Weights of a small transformer language model.
Architecture: RMSNorm before each block, rotary positions, no biases in attention or MLP, tied embeddings.
Training: 314M tokens, 9568 steps.
MLP neurons of a small language model. Each row is named by its layer, matrix (gate and up: input weights) and neuron, and shows model dimensions 80-143. Each number is 128 + 24 x the weight over its row's rms, rounded and kept within 0 to 255. A neuron's up and down rows have the sign that makes its largest values positive.
After each neuron's rows, "fires on" lists the tokens most often at its 100 highest values on Wikipedia text that the model never trained on. A number after a token or word is its count.

L2.gate297 [111  84 156 129 127 139 146 101 124 151 115 108 115 127 118 111 131 143 168 146 154  56 126 160 106 147 169 140 108 130  98 107 139 154 122 131 140 148 134 136 137 144  99 171 139 154 189 121 130  85 159 101  95 124 135 161 143 156 164  87 120 118 161 149]
L2.up297 [159  88 134 103 119 113 140 146 158 152 125  86 107 161 100 113 132 143 130 136 146 139 142 133 131 101 113 125 110 120 144 199 100 152 166 100 132 118 135 148 125  99 123 143  87 167 139 151 132 128 111 147  87 106 117 135 149 132 141  98 116 141 111  83]
fires on: "ar" 26, "a" 17, "o" 14, "as" 13, "al" 7, "op" 5

L2.gate299 [104 107 133 128 120 104 170 112 127 131 120 122 118 121  97 165 113 165 128 154 134 181 122 143 133 133 104 146 106 167 102 161 121 147 114 154  96 126 126 151  76 146 145 164 113 136 134 130 138 164 138  90 138 123 111 160 140 104 120 150 157 135  91 107]
L2.up299 [203 101 139 158  99 127 147  92  96 147 134 158 132 152 166 130 122 126 142 104 108 141 151 133 112 132 139 147 136 162  96 148 172 127 164 166 140 175 119 104 137 144 132 139 138 152 146 138 152 140 114 140 152 115 121 175  95 129 110 136 130 142 100 112]
fires on: "o" 26, "ter" 10, "on" 10, "s" 7, "y" 7

L5.gate491 [167 134 105 126 112 112 158 131 144 131 100 147 107 147 150 141 148 118 159 161 178 133 121 154 147 178 139 166 119 137 134 122 117  97  97 163 151 121 157 121 139 126 119 129  95 120 144 149 114  98 125 153 133 166 131  95 148 114 117 136 125 145 155 135]
L5.up491 [195  84 129 138 136  64 127 102 147 140 102 133 142 129 145 122 150 145 128 143 175 140 116 107 119 146 129 152 149 165 133 121 126 105 111 141 148 139 164  79 117 124  93 136  99 136 132 130 101  73 158 143 167 123 116 142 111 131 122 161 120 103 125 144]
fires on: "d" 12, "ig" 11, "point" 11, "gre" 10, " for" 7, "er" 7

L6.gate214 [139 108 157 123 115 160 133 130 147 123  67  97 118 117 125 119 179 104 184 130 127 128 149  78 193  65  96 144 148 109 130 138 103 102 107 154 125 131 154 131 124 153 114 128 142  98 125 107 119 152 166 131  80 135 119 114 111 159 153  99 112 152  93  75]
L6.up214 [124 153 114 126 138 116 136 141 147 164 119 106 115 168 113  96  98 141 162 128 153 129 175 129 106  54 104 134 115 127 100 171 158 118 151  81 153 126 112 144 139 139 137 155 103  98 141 162 134 127 122 143 124 114 131  77 154 144 130 152 122 113 138 143]
fires on: "s" 52, "es" 23, "ies" 13, "ities" 6

L5.gate306 [144 171  95 128  99  79 136 143 159 158 120 131 144 110 114 130 149 123 162 124  63 146 142 123 120  96 137 142 157 134 111 135 152 163 148 135 164 130 126 127 129 130 151 150 103 131 140 139 113 117 139 158  86 100  91 152 124 134 173 108 131 158  79 104]
L5.up306 [134  99 127 143 117 100 155 120  95 205 130 122 152 111  97 142 113 117 149 124 131 134 108 187 122 145 155 128 144 153 133 171 102 136 121 140 122 157 158  78 129 132 159 139 107 139 113 159 125  85  97 131 106 135 116 120 125 151 125 134 119 134 153 109]
fires on: "o" 23, "es" 15, "ro" 9, "or" 9, "el" 8, "ti" 6

L5.gate30 [130 112 123 154 150 132 111 136 139 185 161 125  98 107 138 113 128 122 151 130 132 130  82 142 176 147 124 122 140  98  86  80 141 141  91 168 122 161 121 129 128  85 114 130 167 107 157 134 156 134 123 150 103 125 133 136 169  96  80 126 140 143 117 137]
L5.up30 [139 158 114 129 146 132 129 119 120 145 176 113 109  97 146 145 129 158  88 129 148 133 103  92 142  94 117 134 113 102 142 126 145 129 105 105  98 109 149 137 142  91  82 133 149 101 116 109 127 141 141 127 105 124 163 122 120 155 127 129 147 173 117 156]
fires on: "\n" 97

L9.gate186 [103 139 131 117 152 135 128 145 146 120 182 113 137 156  84 135 135 182 109 125 119 131 169 127 133 102 126  95 122 171 107 107 119 174 147 127 129 142 103 128 116 141 160  90 143 105 132 162 139 118 108 134 128 155  89  94 175 164  95 130 177 103 132 113]
L9.up186 [135  82 122  78 197 135 108 143 125 125 140  91 128 115 132 118 113 156 145  93 140 102  95  86 131 126 159 104 124 109 125  93 176 116 125 109 108 158 148 156 115 117 155 152 131  74 125 116 105 134 144 124 126 109 140 176 132 161 148 117 108 138 134 169]
fires on: "\n" 99

L2.gate232 [145 146 128 143 113 140 122 140  75 135 106 114  92 118 135 133 144  70 180  60 145 200 145 142 144 129 114 114 115 121 144 132 127 128 116 123 132 109 143 115 152 100 114 165 108 125 143 145 130  94 102 143 142 142 143 111 108 100 100 149 138 152 160 163]
L2.up232 [104 158 117 129  85  76 141 104 150 170 128 125 153 127 119  98 116 130 139 126 152 152 164 148 119  96 147  96 145 144 145 131 173 149 134 100  83 125 101 116 150 141  81 134 177 141 182 139 112  75 125 121 126 170 114 136 119 118 116 126 143 112 153 185]
fires on: "y" 33, "s" 21, "ic" 17, "al" 8, "n" 6, "f" 5

L9.gate478 [ 88 115 170 127 141 115 100 152 136 139 124 134 157  92 140 143  51 141 111 159 150 115 122 161 126 173 150 128 128 115 116 135 117 117 158 160  84 141  87  89  95 150 109 104 146 146  87  74 107 155 160 139 102 112 133 159 138 134 122 159 134 123 113  89]
L9.up478 [106  96 127 136 138  87 129 111 143 181 136 145 125 114 146 158 166 161  92 151 123 107 104 139 111  72 112 140 116 134 156 125 153 111 113 155  61 109 153 138 122  89  94 134 134 136 112 125 107 129  85 117 131 110 110 110 130  89 179 126 141 137 129 144]
fires on: " " 21, " d" 14, " st" 14, " pro" 7, "c" 7, "st" 5

L2.gate307 [137  98 152 130  87 135  99 135 153 126 108 137 125 154 121 110 182  99 114 139  83 138 189 108 130 157 135 181 114 122 134  96 101 145 122 158 169 157 104 135 122 124 136 143 162  91  88 119 164 156 110 152 148 109  65 168 152 120 129 102 148 158 132 155]
L2.up307 [122  86 131 170 150 127 137  65 178 127 139 106 132 129 114 116 157 119 111 134 157 143 145 110 152 159 140 142  87 149 104  88 118  91 120 128 124 111 121 128  81 100 103 154 118 102 118 138 129 138 145 131 182 169 164 104 134 149 159 123  94  96 125 165]
fires on: "d" 30, "ed" 22, "e" 12, "ing" 7, "form" 6

L5.gate192 [149  92 113  78 123 136 125 159 149 178 103 157 160 137 143 156  91 123 164 122 134 108 115 147 105 146 185 143 174 140 105 114 119 108 131 159 130 128  81 135 130 155 179 143 116 143 163 102 142 101 109 147 108 133 114  96 145 126 154 142 145 113  93 132]
L5.up192 [130 184 124 139 114 140  98 135 123 152 107 155 181 145 145 125 148 157 147 152 127 114 144 147 118 121 178 100 126 106 137  96 111  96 121  97 134 176 143 145 115 131 113  84  97 117 151 112 146 138 114 141 131 108 115 112  92 139 117 156 123 101 131 155]
fires on: "ed" 35, "ing" 14, "s" 8, "d" 8, " that" 5

L6.gate420 [124 126 126 127 101 137 102 110 159 105 100 141 169 106 116 121 161 131  51 122 143 128 140 156 120 150 145 145 141 112  99 124  87 168 114 183  94 146 167 130 111 139 113 140 153  95 138 140 127 164 127 140 120 121 121 123 141 113  98 147  98 124 128 115]
L6.up420 [103 124 121 115  83 164 137 106 158 160  85 159  89 123 118 130 139 115 122  95 154 138 122 161 123 118 154 120 109 118 120 116 132 107 149 148 111 149 179 118 135  99 160 114 145  90 147 140 128 136 120 142 142 131  93  86 128 104 121 122 187  94 166 135]
fires on: "ed" 38, "t" 6, "red" 6, "d" 6, "ted" 5, "y" 4

L5.gate333 [125 152 118 116 171 135 115 148 121 129 104 101 142 160 118 118 106 144 144 144  86 167 143  78 145 125 103 139 134  95 146 150 133 133 168 137 108 100 133 113 132 156  97 171  86 124 121 184 109 109 103  86  80 140 147  89 120  93  97 133 174 154 155 158]
L5.up333 [155 137 116 111 114  98  91 165 174 132 123 103 137 115 129 133 180 115 138 111 110 108  83 129 149  97  96 142 110 183 151 177  97 156 118 131  81 122 130 130 138 176 144 144 120 147 152 162 109 124 100  90 114 140 147  90 139 118 119 131 134 119 137 139]
fires on: "d" 28, "al" 15, "el" 5, "t" 5, "en" 5, "or" 4

L2.gate472 [151  99  82 147 102 140  89 129 127 128 131 103 149 122 178 139 143 117 128 134 130 139 136 154 128 130 128 152 144 148 162 138 164 101 137 137 155 177 166 137  99 151 108 138 133 115 106 145 100 108 142 111 149 149 141 118 105 109  92 111 110 115 124 132]
L2.up472 [117  66 115 139 143  96 122 114  97 123 111 113 135 144  87 122 122  74 101 169 156 108 162 107 144 138 123 130  75 121 139  96 141 133 158 115 151 160 143 153 168 138 131 151 126 134 148  79 110 111 119 134 120 112 109 145 103  98  93 132 147 166 117 135]
fires on: "f" 31, "an" 13, "n" 10, "me" 7, "c" 6

L2.gate20 [137 144 153 160 134 134 118 132  99 109 127  89 145 135 150 122 213 133 115 118 151 149 121 129 110 100 131 176 159 101 135  83 127 119  82 181 115 128 123 157 114 120 183 111 118 107 127 124  96 112 143 101 135 128 117 126 155 103 160 121  99 134 157 122]
L2.up20 [118 126 104 160 110  89 126 141 125 100  83 121 116 116 141 139 148 143  78 117 106 171  82 117 112 141 153 161 152 103 132 144 104 146 130 154 124 163 128 113 145 126 130 115 173 120 121 115 144 125 113  86 126 112 122 104 118 170 115 148 175  72 195 127]
fires on: "se" 12, "y" 12, "d" 10, "ry" 8, "der" 6, "bor" 6

L3.gate510 [115 132 125 170 144 110 132  98 156 100 150 178 176 124 124 109 100 115 101 133  81 143 164 150 122  85 118 121  85  94 107 163 158 102  71 167 144 121 148 152 141 120 148 140 184 128  83 127 135 105 149 140 126  74 141 174 113 124 137 118 128 115 110  86]
L3.up510 [126 113 114 123 182 122  99 127 143  94 143 166 135 116  96 102 115 142 120 138 112 160 111  79 124  99 132 132 159  96 116 139  95 140 152 140 163 131 120 156 123 136  97 100 160 105 131 106 122 126 152 118 131 132 104 149 144 143 144 109 167 140 137 108]
fires on: " of" 59, ":" 19, "ation" 4, " was" 4, "way" 4

L2.gate401 [124 136  99 113 159 106  89 128 139 139 126 106 100 153 140 129 133 107 160 159 142 143 132 117  86 170 129 143 122 123 133  98  90 144 101 141  83  86 113 108 114  97 179 100 107 109 107 145 116 152 134  75 131 114 164 134 109 142 148 116 129  92 132 122]
L2.up401 [148 147 121 129 129  98  85  90 122 108 104 117 139 121 149 151 103 150 127 139 156 136 137 168 147 136 131 140 111 161 123 100 134 128 135 155  87 132 128 135  83 133 185 162 142 148  64 159 166 179 130 175 123 149 142 117 110 106 132 162 123 105 117 136]
fires on: "ist" 19, "ent" 15, "es" 15, "s" 11, "e" 7, "or" 6

L6.gate297 [143 118  87 104 110 125 122 171 138 152 143 129 129 115 129 148 135  98 112 144 139 108 125  74 165 121 118 138 117 140 113 128 165  92 146 156 127 121 140  72 119 108  96 151 128 133 131 132 131 142 130 128 128 142 126 114 104 146 121 128 120 148  90 159]
L6.up297 [125 116 199 104 114  93 124 149 147 136 147 110  80 154 103 138 124 133 156 133 124 118 166 110 125 121 113 115 154 124 146 104 151 100 129 142 110 115 149 147 144 141 155 100 126 151 134 172 108 163 145 118 111 127  98  90  94 167 139 118 112 186 125 149]
fires on: " and" 73, "," 17, " |" 6

L6.gate467 [148 129 130 134 135 140  94 150 131  73 118 127 108 162 143 119 106 125 148 108 107 164 136 136 136 100 119 161 127 127 126 118 110 153 122 144 130 115 135 136 112 120 104 123 150 139 174  97 107 125 126 147 125 132 129 168 136 112 130  89 142 139  99 131]
L6.up467 [163 137 143 106 142  88 120  94 106 177 130 174 128 135 137 101 131 121 144 155 123 147 120 118 105 121 168 166 147 133 151 161 108 137 124 161 120 163 111  89 157 138 141 113 117 114 149 135 119 170 182 124 118 123 118 168 137 103 142 135 113 109  71 145]
fires on: "s" 24, "le" 13, "ce" 8, "ed" 6, "ent" 6, " of" 6

L3.gate30 [126 121 151 161 130 132 144 138 134 138 126 131 104 107 149 142 132 160 149 120 109  72 136  89 187  94 128 124 127 148  90 111 128 128 143 155 130 155 131 114 138 133 140 121 135  75 145 132 147 145 112 142 116 122 139  86 146 140  95 111 134 103 120 143]
L3.up30 [130 177 128 128 154  98 127 103 113  99 173 144 157  94 106 116 101 147  90 103 122 107 110 121 125 170 139 133 135  89 166 122 121 138 155 141 128 112 151 125 115 100 101  91 176 110 129 104  96 134 106 125 125 171  84 183 157 147 149 143 127 138 103 147]
fires on: "\n" 68, "m" 29

L3.gate92 [127 137 110 139 142  82 124 113 134 189  98 115 146 117 117 147 125 127 131 137 136  69 152 149 126 143 166 119 109 152 115 108  81  87 174 141 148 106 183  78  91 167 133 115 134 115 149  94 143 140 127  92 139 110 121 168 158 122 126 123  67 116 108 136]
L3.up92 [165 157 128 130 127 110 122 112 172 104 107 141 157 159 145 144 113 146 134 149 149 120 149 143 172 120 166 151  95 120 112  91 127 117 123 152 142 139 115 157 122 160  97 111 158  84 181 104 129  96 122 108 136 124 121 140 161 125 180 107  99 132  95 142]
fires on: "ent" 14, "vi" 13, "ec" 7, "ular" 7, " such" 7, "i" 6

L2.gate469 [152  63 126 120 118 113 144  99 107 119 131 135 101 120 135 114 138 119 153 171 158 144 148 119  96  69 145 123 128 108 139 107 118 142 123 154 135 147 111 151 117  57 136 139 158 164 105 104 145 103 130  94 128 127  98 110 166 104 119  89 121 112 126 142]
L2.up469 [151 103 120 129 138 105 102 130 138  87 123 134 153 140 111 117 137 145 137  97 151  82 129  95 104  98 104 142 128 146  80 116 144 105 129 141 104 119 143 140  90 114 141 172 137 116  85 149  94 103 150 121 133 172 161  85 118  98 143 101 122 162 105  89]
fires on: "N" 24, "d" 15, "ed" 7, "ist" 7

L3.gate425 [122 113 110 144 137  88 165 126 138 126  92 128 134 134 122 112 117 159  65  94 127 170 110 127 120 102 105 116 175  88 125 113 136 134 128 101  91 129 135  89  93 118 118 129 162 130 169 122 133 114 118 101 163 120 121 141 130 113  99 109 170 134 168 122]
L3.up425 [136 102 112 155 154  99 158 124 111 111 138 113 181 127 146 126 134 154 119 103 113 145 149 145 134 145 131 123 158 123 124 170 165 163 111 154 108 139 149 126  96 123 144  98 140 183 145  80 164 140 159  97 138  77 156 117 170 119 106 132 160  92 171 163]
fires on: "th" 23, "i" 8, "y" 8, "ri" 7, "se" 6

L5.gate445 [113 170 121 137  99 103 144 158 115  97 123 205 102 120 130 159 119 117 112 165 132 101 154 125 118  98 129 120 122 132 122 140 117 111 138 185 138 109 102 102 134 157 136 127 144 119  92 107 118 158 104 130 128 133 176 101 114 106 163 137 172 130 105 173]
L5.up445 [157 125 139 117 142 115  84 126 123 116 128  65 120 105 154  99 103 140 168 115 122 172 145  81 125 101 108 140 109 127 148 157 108 142 128  99 179 119 159 128 121  86 191 120 134 103 142 121 132 117 123 149 156 134  74 145 127 116 108 158 111 167 145 145]
fires on: "ar" 17, "ent" 15, "s" 12, "ver" 11, "li" 11

L6.gate495 [102 116 100 113 151 141 154 142 148 147 114 153 125 127 109 148 133 104 115 147 119  87 154 105 159 177 129  83 131 118 116 112 121 113 159 124 119 122  93 165 101 142 151 129 119 111 128 123 137 138 137 145 116 112 148 135 180 103 104 162  53 146 111 137]
L6.up495 [106  74 130 126 110 141 108  97  81 105 174 145 145 144 118 119 161  87 169 115 124 145 139 140 100 136 152 132 138 144 129 153 134 129 150 165 120 136 105 107 102 147 143 125 141  98 111 111 117 132 167 120  87 111 138 121 158 116 121 171 115 111 126 164]
fires on: "ed" 22, "s" 18, "ing" 11, ":" 8, "d" 5, "es" 5

L9.gate140 [117 118 154 139 111 164 120 119 156 140  80 109  84 116 132 129 122 101 164 102 174 130 196 143 114 124 147  86 116 122 123 139 130 132 107 129 138 127  99 134 138 117 145  84 167 118 136 136 107 155 125 112 130 145 110  91 110 170 148 100 111 145 149 101]
L9.up140 [166  99 103 145 140 117 173  99 137 139  99 106 120 145 118 134 144 137 113 117 113 100 124 138 118  86 178 152 153 118 111 132  96 150  83 143 164 123  96 142 128 139 115 106 127 148 136 189 130  99 145 117 153 118 154 130 129 105 132 111 158  99 114 131]
fires on: "y" 42, "s" 32, " is" 6

L2.gate407 [125 117 132 115 104 151 120 102 151 127 118 112  87  90 129 130 162 134 102 147 130 130 135 166 168  96 107  99 110 135 151 147 148 133 147 118 174 119 138 123 134  93 143 112 128  76 168 113 105 145 114 119 152 140 155 108 119 135 126 109 140 156 141 146]
L2.up407 [144  97 122 137 127 150 135 116 106 124 137 124 115 127 118 108 133 146 144 110 166 108 101 103 129  89 111 168 121 122 106 154 136 131 115 120 144 153 146 149  63  96 163 113  86 124 151 137 157 102 134 100 108 165 141 126 133 146 142 113 127 110  35 130]
fires on: "t" 39, "x" 20, "st" 7, "s" 6, "y" 6

L6.gate439 [135 109 129 138 145 122 119 134 114 124  89 130 147 140 121 139 150 146 128 148 144 186 111  80  96 134 154 128 130 140 152 111 100 116 115 158 150  97 152 106 130 108 126 152 126 150 133  93 126 161 101 108 124 110  91 107 130 151 118 163 130  80 188 148]
L6.up439 [132 139 117 123 130 141 135 143 140 159  94 173  82 129 115 128  82 147 110 160 107 124 141 150 126 172 128 134 146 115 119 101 144  99 120 161 137 138 100 145 101 170 110 120 140 100 114 147 103 152 157 122 128 132 136 143 129 107 128 145 149 145 130 127]
fires on: " that" 48, "," 10, "ow" 7, " where" 4

L6.gate77 [114 118 109 117  85 116 109 129 110 119 109 107 132 114 115 161 150  96 137 127 144 129 129 188 145 132 128 130 133 141 134 150 147  93 140 139  85 114  92  91 119 142 151  90  93 147 116 193 135 121 121 143 137 115 152 123  79 106  99 155 101 138  88 140]
L6.up77 [140 118 153 125  94  67 126 146 126 158 108 120  93 136 132 133 123 144 125 112 155  98 141 152 113 125 152 126 170 143 149 101  99 171 117 136 109 155 158 117 131 125 168 125 139 125 133 159 130 132 127 110 148 123 193 141 124 131 125 127 139 123 109 136]
fires on: " Mar" 19, "-" 13, "e" 10, "o" 6, "M" 5, "a" 5

L3.gate198 [152 111 106 134 131  84 127 136 174 120 120 118 126 106 105 145 133 115 126 153 125 118 165  88 168 145 161 171 143  96 119 123 153 132 110 131 151 165  91  88 150 128 140 143 115 142 133 109 123 111  78 120 142 124 157 135 152 134 166 112 146 106 131  91]
L3.up198 [110 156 137 129 136  81 164 194 125 113 131 119 161 122 104 106  98 121 160 119 134 115 115 110 181 131 120 131 110 133  98 118  98 150 116 120 140 109 100 126 113  99 151 147 149 120 136 161  98 192 143 151 149 159 158 127 177 137 173 124 109 154  65 147]
fires on: "cur" 14, "r" 12, "g" 10, "tor" 6, "ice" 6, "er" 6

L3.gate46 [138 113  83 136 149 108 135 105  73 127 124 119 116 109 130 140 106 130 137  81 118 154 144 149 135 116 137 106 128 169 112 136 125 113  75 138 154  90 153 139  90  92 153  93 168 142 173 161 152 160 104  89 121 137 141 173 148 127  87 141 139 111 142 153]
L3.up46 [119  94 153  88  90 113 137  95 125 165 136 107 140 126 146 147  78  77 136  85 133 123 130 167 122 142 160 111 109 158 123 143  73 157 107 112 143 180  99  72 100 125 107  98  66  94 134 111  94 131 136 139 175 144 132 143  75 141 140 126 134 115 133 113]
fires on: "la" 29, "s" 15, "a" 9, "ong" 7, "d" 6, "o" 6

L3.gate220 [151  96 117 134 120 145 113 116 134  75 149 120 116 104 134 181  95 120 106 129 132 137 108 128 154 125 156 144 151 135 144  74 131 129  77 105 117 106 124 143 108 125 118  97 130 138 108  79  97  89 139 143 173  78 123 173 138 109 118 125 152 121 141 169]
L3.up220 [103 127 100 112 143 116 111 142 150 165 125 104 167 158  84 112  81  95  98  90  94 106 172 124 139 116 107 102 100 114 149 114 146 158 115 136 138 179 138 136 121  95 104 112 152 144 113 115 110 136 170 118 143 138 172  89 115 131 152  81 150 110 102 101]
fires on: "way" 17, "ho" 15, " war" 10, "ing" 9, " time" 6, " You" 6

L9.gate347 [125 154 130 130  82 123 112 118 125 153 146 125 131  92 175 133 112 134 134 152 141  92 129 127 166 130 108 189 117 118 145 126 117 138 176 127 108 114  68 117  74 130 111 141 189 104 137 142 106 132 126 124 145 148 161 111 135 115 147 108 137 138 135 127]
L9.up347 [159 125 180 158 132 122 131 107 111 121 132 109 124  75 109 146 155 122  99 138 155 138 104 134  92 130 104 139 131 126 157 106 167 122 145 152 105 129 139  97 120 109 124  98 107 160 134  84 154 111 129 115 128 117 135 131 119 115 114 143 104 111 136 136]
fires on: " d" 42, " " 30, " D" 10, "D" 7

L3.gate377 [102 123 189  89 153 152 149 138 165 132 155 133 109 155 110 137 146 129 115 151 146 111 152 153 146 149 109 127 160 160 131  91 151 170 111 144 106 109 108 149 114 139 111 129  80  96 144 101 125 167 155  77 132 182 165 129 129 135 178 136 160 124 152 151]
L3.up377 [163 173 132 112 161 169  93 157 114 107 105 122 126 153 159 140 121 173 137 105  92  97 104 151  78 133 120 132 137 125 123 143 132 143 124 141 135  93 127  98 147 119 163 116  78 155 113 152 110 203 125 127 133 163 164 118  96 116 112 122 114 109 101 127]
fires on: "p" 33, "s" 14, "ist" 13, "amp" 10, "qua" 6, "mar" 5

L3.gate394 [154 140 154 142 143 155 134  83 113  68 113 165 125 131 114 131 100 167 148 134 168 101 174  78 179 144 126 126 142 138 110 100 130 183  88 153 137  92 123 148 125 123 155 114  99 119 151 143 125 112 159 174 126 139 161 110 151 122 141 131 117 156  92 176]
L3.up394 [161 129  98 162 119 126 122 138 122  93 139 120 115 144 116 114 129 105 140  80 149 107 143  85 146 127 134 173 123 169 124 135 111 139 107 130 152 125 110 165 136 114 148 112 125 144  85 128 140 124 162 146  95 109 119 158 159 187 151 187 141  80 121 113]
fires on: "ing" 29, "s" 25, "age" 17, "ke" 9

L2.gate93 [112 122 166 116 160 126 125 110  92 127 110 149 141 175 105 120 120 139 155 126 130 113 144  99 135  97 143 105 145 151 107 116 121 139 124 153 138  94 122 111 143 131 136 141 140 147 145 105 146 157 116 112 111 121 154 104  71 131 148 145 177 130  98 118]
L2.up93 [173 108 154 110 131 134 112 139 142 134 126 105 132 149 138 110 140 137  85 128  99 117 164 120 101 101 136 139 180 138  99 103 113 126  71 150 152 114 140  91 110 103 107  81 145 124 179 137 111 127 142  76 125 136 117 159 164 148 178 121 121 125 113 142]
fires on: " to" 32, "st" 15, "," 12, "y" 10

L3.gate142 [141 173 123 119 147  78  88 153 108 123 102 135 119 148 135 102 114 135 185 104  85 142 159  86 128 179 144 126 124  93 101 113 118 110 178 146 141 117 118 102 164 146 113 132 174 146 104 141 110 124 101  90 100 112 115 105 127 168 160 122 151 122 116  88]
L3.up142 [107 136 138 120 123 108 111 147 159 151 110 123 140 123 118 119 113 140 138 120 154  87 107 137 123 121 114 133 117 137 107 177 127 120 150 138 159 108 140  87 124 130 132 138 142 105 131 177 135 182 112 122 102 150 158 119 130 139 141  82 101 128 107 120]
fires on: "or" 28, "k" 12, "ers" 5, "el" 5

L6.gate332 [156 149  98  89 109 122 157 152 156 149 124 145 174 126  92 121 158 108 109 132  85 151 127 122  88 133 163 123 132 144 166 135 117 118 162 147  97 183 114 154 138 136 176 122 166 187 109 165 100 117 111 111 149 188 133 108  93 114 145  75 124 127  96 101]
L6.up332 [116 154 106 110 123 146 124 153 168 126  99 202 162 148 111 113 115 143 113 161  85 150 127 143 124 128 147 140 129 145 155 126 132 133 186 150  93 186 123 140 129 113 132 151 122 151 156 180 156 125  76 118 129 115 129 152 120 146 117 137 121 105 100  98]
fires on: "ed" 38, "d" 14, " known" 13, " established" 6, "ar" 5, "ized" 4

L9.gate214 [ 90 174  90 135 125 110 153 134 135 125 124 149 139 132  88 133 123 132 182 105  92 162  67 122 108  75 102 123 143  90  96 145 121 135  83 158 129 140 129 148 146 116 105 130 140 124 146 175 138 120 136 141 138  86 142 104 126 127 141 126 182  94 107  94]
L9.up214 [132 136 179 156  90 103 121 121 146 130 111 182 129 116 111 120 142 108 140 105 147 142 127 137 156 129 153 125 130 140 131 150 132 121  85 178 134 166 141 162 114 134 171  90 154 132 110 102 136 159 150  88 164 101 110 107 117  94 106 116 165 144 113  93]
fires on: ":" 31, " |" 19, " of" 15, " about" 6, " over" 5

L6.gate418 [116 121 129 152 148 104 146 155 147 122 157 131 120 133 131 145 124 111 161 135 174 123 135 119 134 174 163 156 143 119 144 119 153 157 131  97  91 186 131 123 131  95 113  93  89 121 123 101 130 107 121 133 119 158 106 132 111  86 123 156 133 121 119 157]
L6.up418 [140 127 121 102 171  80 149 142 107 138 111 137 157 162  95 112 148 167 155  91 117 173 144 133 127 144 142 156  76 178 124 129 140 104  99 107 161 109 134 115 105 154 153 115 124 135 154 149  83 117 145 155 134 139 109 130 109 154 146 102  64 134 115 166]
fires on: "er" 23, "ver" 21, "ing" 19

L9.gate252 [121 160 154 138 134 153 168 129 102  89 136  95 135  93 148 120 109 129 135 142 135 164 147 124 116 128 114 152  99 146 115 118 126 103 156 143 124 140 137 141 129 110 104 118 130 139 131 129 182 171 161 149 139 115 135 129  94 128 104 146 101 132 141  92]
L9.up252 [147 109  88 146 137 116 161 120 143  99 113 110  86  84 157 147 131  89  75 118 136 143  93  94 134 125 139 136 144 139 134 123 138 158 145 130 127 115 119 121 133 152 100 135  87 133 138 164 102 172 145 112 160 103 135 105 141 111 131 154 154 170 125 142]
fires on: ")" 41, " |" 6, "ol" 5, " 26" 5, " York" 5, " 2" 4

L5.gate476 [158 103  85 127  85 155 109 162  85 138 123 152 125 142 131 122 118 142  99 162 163  86 137 125 118 103  97  97  69 160 128 123 119 141 113 151  94 113 123 137 131 142 131 132 103 109 117 133 156  82 157 106 154 124 186 111 118 130 154 122 109 155 120 112]
L5.up476 [ 97 169 161 131 133 121  95 144 100 123 112 130 118 143 123 148  89  97 146 123 130 119 131 144 104 108 151 116 149 139 110 159 113 148 155 125 113 103 134 135 138 127 170  87 140 135  99 141  87 181 132 163 115 104 129 102 136  97 145 104 156 111 131 150]
fires on: "," 21, "at" 16, " and" 16, "en" 7

L3.gate189 [174 129 118 130 174 151 141 157  97 138 110 112 124 111 144 107 144 139 139 119 139 130 110 113 159 150 114  81 159 137 103 151 161 102 117 104 150 145 159 140  99 147  82 111 135 132 149 128 135 114 129 110 131 133 185  98 142  85 119 145 118 145 137 137]
L3.up189 [152 112 127 146  87  69 121 106 120 146 116 128 149 176  92 104 114  87 149  99 142 127  98 117 144 126 148 105  81 154 156 141 148 137 160 105 129 139 132 163 148 112 152 102 102 137 145 131 187  88 132  99 128 166  93 100 161 103 108  93 138 121 106  95]
fires on: "th" 21, "y" 15, "er" 11, "f" 8, "s" 7, "c" 7

L3.gate27 [122 113 111 102 134 142 124 146 142  66  85 119 151 172 131 124 117 118 144  86 103 129 103 107  98 108 114 171 150 106  88 140 103 143  99 163 150  98 154 152 137  99 122 141 137 100  82 108 110 102 144  89 136 141 123 189 165 133  86 138 157 110 136 125]
L3.up27 [167 139 142 103 118  98 110 131 161  98 147 155 125 135 103 127 111 118 133  89  90 165 157 124 134 148 126 119 162 156 128 190 155 133 168 158 134 128 149 148 131 144 115 115 149 134 168 109 132 113 120  96 150 152  74 161 108 148 153 194 135  91 120 137]
fires on: " of" 17, "ed" 9, "av" 9, " Party" 7, " vote" 6, " by" 6

L5.gate410 [145 139  94 117 109 129 105 121 124 122 102 170 151 129 136 137 144 112 105 132 121 102 113  69 147 130 126 134 163 109  88 163 130 115 110 128 167 126 109 119 134 152 142 135 122 138 137  97 107 122  86 127 140 148  92 106 114 149  57  90 108 116 134  86]
L5.up410 [103 130  90 109 141 109 157  66 101 146 133 138 148 102 128 173 148 105 141 104 118 118 109 117 184  92 106  99  60 122 107 184 112 163 120 112 181 144 104 122 117 121 138 125 148  94 162 113 143 154 151 119  90 169 119 128 141 111 101 129 133 130 113 146]
fires on: "S" 14, " following" 11, "li" 7, " only" 7, "us" 6, " name" 6